From a checkpoint of a small transformer trained on Wikipedia.
Size: MLP 512 SwiGLU, 9.44M parameters.
MLP neurons of a small language model. Each row is named by its layer, matrix (down: output weights) and neuron, and shows model dimensions 48-175. Each number is 128 + 32 x the weight over its row's rms, rounded and kept within 0 to 255. A neuron's up and down rows have the sign that makes its largest values positive.
After each neuron's rows, "fires before" lists the tokens most often just after its 100 highest values on Wikipedia text that the model never trained on.

L2.down116 [ 89  96 114  96 173 118 200 111 154 120 150 100 164 169 165 102 160 111 123 183 175 107 156 181  83 117 217 117  79 151 134 126 157  96 144 120 110 138 130 191 115 168  95 106 107 140  91 179 188 107 151 128  87 184  70 151 145  73 127 147 138 125 135 166  97 157 136 149 112 161 165 105  70  89 150  78 110  98 123 185 131 116 133  93 187 133  98  69 150 133  85 113 143 104  87  90 154  80 143  97  93 124 158  96 109 158 101  79 154 123 143 137 126 148  90 162 112 104  91 127 141 185 112 122 191 149 194 131]
fires before: "\n", " "

L2.down443 [245  20 185 126 190 108  56 116 148 118 137 149 144 110 129 139  99 131  98 160 135 112 183 135 149  94 136 136 168 156 137 217 156 135 106 111 138 149 106 104  84 118 147 151 150 117 149 138 109 161  84 125 128  70 151 147 103 181 128 148 142 105 178 121  64 122 139 114 154 129 113 131 161 103 152 146 127  84 154 152  89 137 187 116 129 113  97 151 118 173 143 130 155 152 151 119 129 155 106 160 169 158 126 187  94 141  45 104 118 136 142 167 159 126 142 101 126 112 134  76 157 104 140 126 117 126 130 115]
fires before: "==", "===", "In", "\n", "He"

L2.down349 [153  98  98 123  79 136 100 103 134 119 120  83 126 169 157 138 157  83 109 160  97 115  73 124  94 119  77 145 116 118 108 132 161 175 168 143 105 137 119  88 136 131 141  90  92 146 104  53 116  73 174 135 172 142 160 152 148 119 113 186 138 170 139 166 164 148 111  74  88 121  90 109 128 134 134 113 188 127 133 142  89  79  92 159 117 151 173 161 177 186  74 189 126  78 138 107 136 139 123 217 108 157 132 127 137 133 153 105 127 125 105 102 147 112 100 144  91 168  80 124 192  88 149 113 125 146 160  90]
fires before: " ", "1"

L2.down374 [163  87 144  95 100 129 180 128 115 142  80 190 122 151 148 155 126 165 138 161  71 140 101  78 134  69 156 108 169 143 157 111 214  83 118 109 111 159 157 149 100 144 150  81 174 123 168 139 101 126 122 167 117 145 122 179 109 130 150  91 151 170 175  85 135 111 175 137 108 139 109 105 142 116 132 140 158 168 134 144 148 135 182 137 104 164 139 110 184  96 162  96 111  75  69  94  86 162  97 188  72 100  50 142 149 171 108 109  86  94 122 122 134  89 123 138  45 121  88 102 149  88 127  87 150 176 179 150]
fires before: " the", " in", " to", " by", " a", " as"

L2.down350 [129 124 116  98 112 147 147 103  91 144 114  56 130  70 125 134 126 117  71 157 118  64  87 164 161  81 137 134 109 143 168 156 105 116 108  84 120 162 130 144 197 125 106 162 188 144 125 161 127 122 124 162 133 151 170 159 121 100 173 104  92 168  83 101 183 161  98 149 112 172 130 103 108 135 158 144 108 137  92 114 145 150 102 153 155 149  85 158  70 137 112 150 103 142 158 138  45 108 116 177  99  81 185 115 132 110 151 125 125 119 135 109 115 164 140 135 133 161 140 142 161 148  98 102 114 117 137 149]
fires before: "-", "\n", " "

L2.down144 [106 125 180 101 207 157 122 138 201 186 150 182 147 114 107  79 109 100 142 130 109 116 162 205  55 131 136 152 128 114 103 123 140 100 166 140 137 195  85 153 118 128  82 142 127 126 197 113 117  89 104 141  94  61 156 111 140 143  98 111 114 151 131 118 164  98 132 113 156 130 200 129  77 139 123  98 133 111  97 101 144 126 146 118 184 163 181 156 145 128 144 124  71 105 147 108 139 150 134 119  72 186 169 121 147 181 140  79  77  94 165 154 131 141 123 123 105  98 119 128 130 115 114 121 135 203 123 140]
fires before: " ", "9", "0", "7"

L2.down235 [128 119 172 109  66  87  91 172  98 167 141 157 103 137 137 113 121 133 176 136  95 105 144 148 114 140 107  64 134 143 131  88 206 149  98 139 123 166  81 124 124  75 108 107 165  99 131 142 136 119 124 127  79 156 161 121 145 103 112  55 181 111 122  92 124 197 152 181 109 147 183 115 113 109 127 143 192 119 198 139 158 147 124 118  91  65 175 200  60 139  90 119 123 122 131 106  89 132  25 167 173 135  62  83 126 170  73 166 121 195 147 140 142 150 189 119 133 107 161 124 108 108 130 152  90 141 160 109]
fires before: "\n"

L2.down445 [108  51 129 172 143  93 143  93 145 140 104 111 112  93 115 106 118  56 171 159 122 186  75 191 144  98 136 100 138 131 148 107 192 117 180 182 122 144 144 147 121 104 144 146 120 157 102 166 129 104 100 180 115 122 148 121 153 147 150 123 136 169 143 190 157 102 117 153 159 248 139  98 113 111 153 181 100 142  77  91 139 155 106  95  81 140  82 168 125 150 145 123 129 119 130 178  98  94 105 145 119 141 168 157 129  81 104 165 123 114 176 122 112 155 116 101 122  47  70 117 158 152 146 129 107  51 134 120]
fires before: "\n", "==", ",", "==="

L2.down299 [120 117 154 102 147 122 105 135 111 203 123 137  79 130 156 151 123 157 154 115 110 120 124 203 121  87 107 204 169  79 100 140 189 121 119 136 105 139 135 192 121 135 129 131 110 112 107 143 128 122 119 105 113 138 169 110 135 195 173 119 142 161 105 148 115  76 164 177 122 110 145 105 198 105 123 120 127 117 118 188 151 154  97 100 107 100  93  98 111 152 120 172 109 160 146 151 121 116  95 141 123  68 116 124 111 100 132 147 117  96  55 166  85  45 130 150 136 144 188 165 165 155 172  92 119 146 172  92]
fires before: "|", "===", "'", "-", "The"

L2.down284 [141  76 146 131 151 118 113 199 143  80  92 122 158  97 147 147  80  78 124 172  93 129 148 154 114 136 122 111 126  96 196 173 181 142  95 153 117 176 138  54 183  71  88  73 184 153 132 173 149 121 144 141 182  99 124 124 161 188 124  73 105 171 160 133 129 123 141  96 117 162 160 155 112 112 133 117 117 153 158 114 104 107 134  97 110 103 127 133 110  60 174 178 128 121 163 170 118 125 119 144 101 109 125 167 182 131 111 101 114  95 108 145 196  95 182 146 199  79 155 154 142 139  98 131 124 179 153 140]
fires before: " ", "2", "0"

L2.down377 [ 85 147 115 173  91 103 159 146 187  80  95  98 112 161 135 159 162 143  83 137 146  73  80 111 143 136 112 133 131  90 139 157 181 128  92  88 231 120 139  87  66 101  86 143 112 145 153  58 167  95  96  99 165 112 125 107  91 173  99 167 127 142 142 176 101 162 116 158 158 181 142 124  98  94 142 131 118  86 160 184 118 149 141 147 127 110 156 140 134 109 172  80 155 109 119 158 110 134  82 169 136  80 135 135 136 142 137  99  64 101  93  81 132 114 177 125 111  72 153 141 133 105 167 101 159 135 138 137]
fires before: "1", "2", "0", "9"

L2.down360 [113 110  86 136 157 175 103  80 165 172 109 121 174 160 100 111 103 137 164 143 102  51  61 134 134 128 100 123  77  77 131  94 128 171 164 161  91 115 119 156  45 140 145 156 113 134 170  88 146  93  81 153 150 198 103 174 151 155  87 125 109 128 132 125 110 114 168  55  95 115 103 168 127 110 123  87 140 121 178 191 134 102 109 178 105 114 104  98 151 148 174 199  85 125 100 179 130 154 166 160 114 153 131 130 146 162 102 124 118 160 126 162 144  96  97 124 103 109  94 134 151 152 145 111 123  60 119 172]
fires before: " ", "1"

L2.down108 [148 116  95 148 142 209 130  90 154 145 108 109 160  80 188 117 200  88 165 156 120 164  98 140 143 101 148 190 125 110 118  77 116 126 170  63 125 123 148 117 111 200 107  79 138 152 102  95 148  79 105 131 137 170 111 133 172 128 114 143 142 130 115  81 151 110 156 134 167 142 140 159 108 168 113 101 122  78 116  81 131 141 118 127  96 170 154 131 128  92 133 155 142 146 115 175  96  91 134 160 180 123 130  98 118 120 232 130 145 169  73 170 137  43 106 124  73 162  76  33 112 109 137 142 129  96 165 142]
fires before: "9", "7", "8", "3", "5", "6"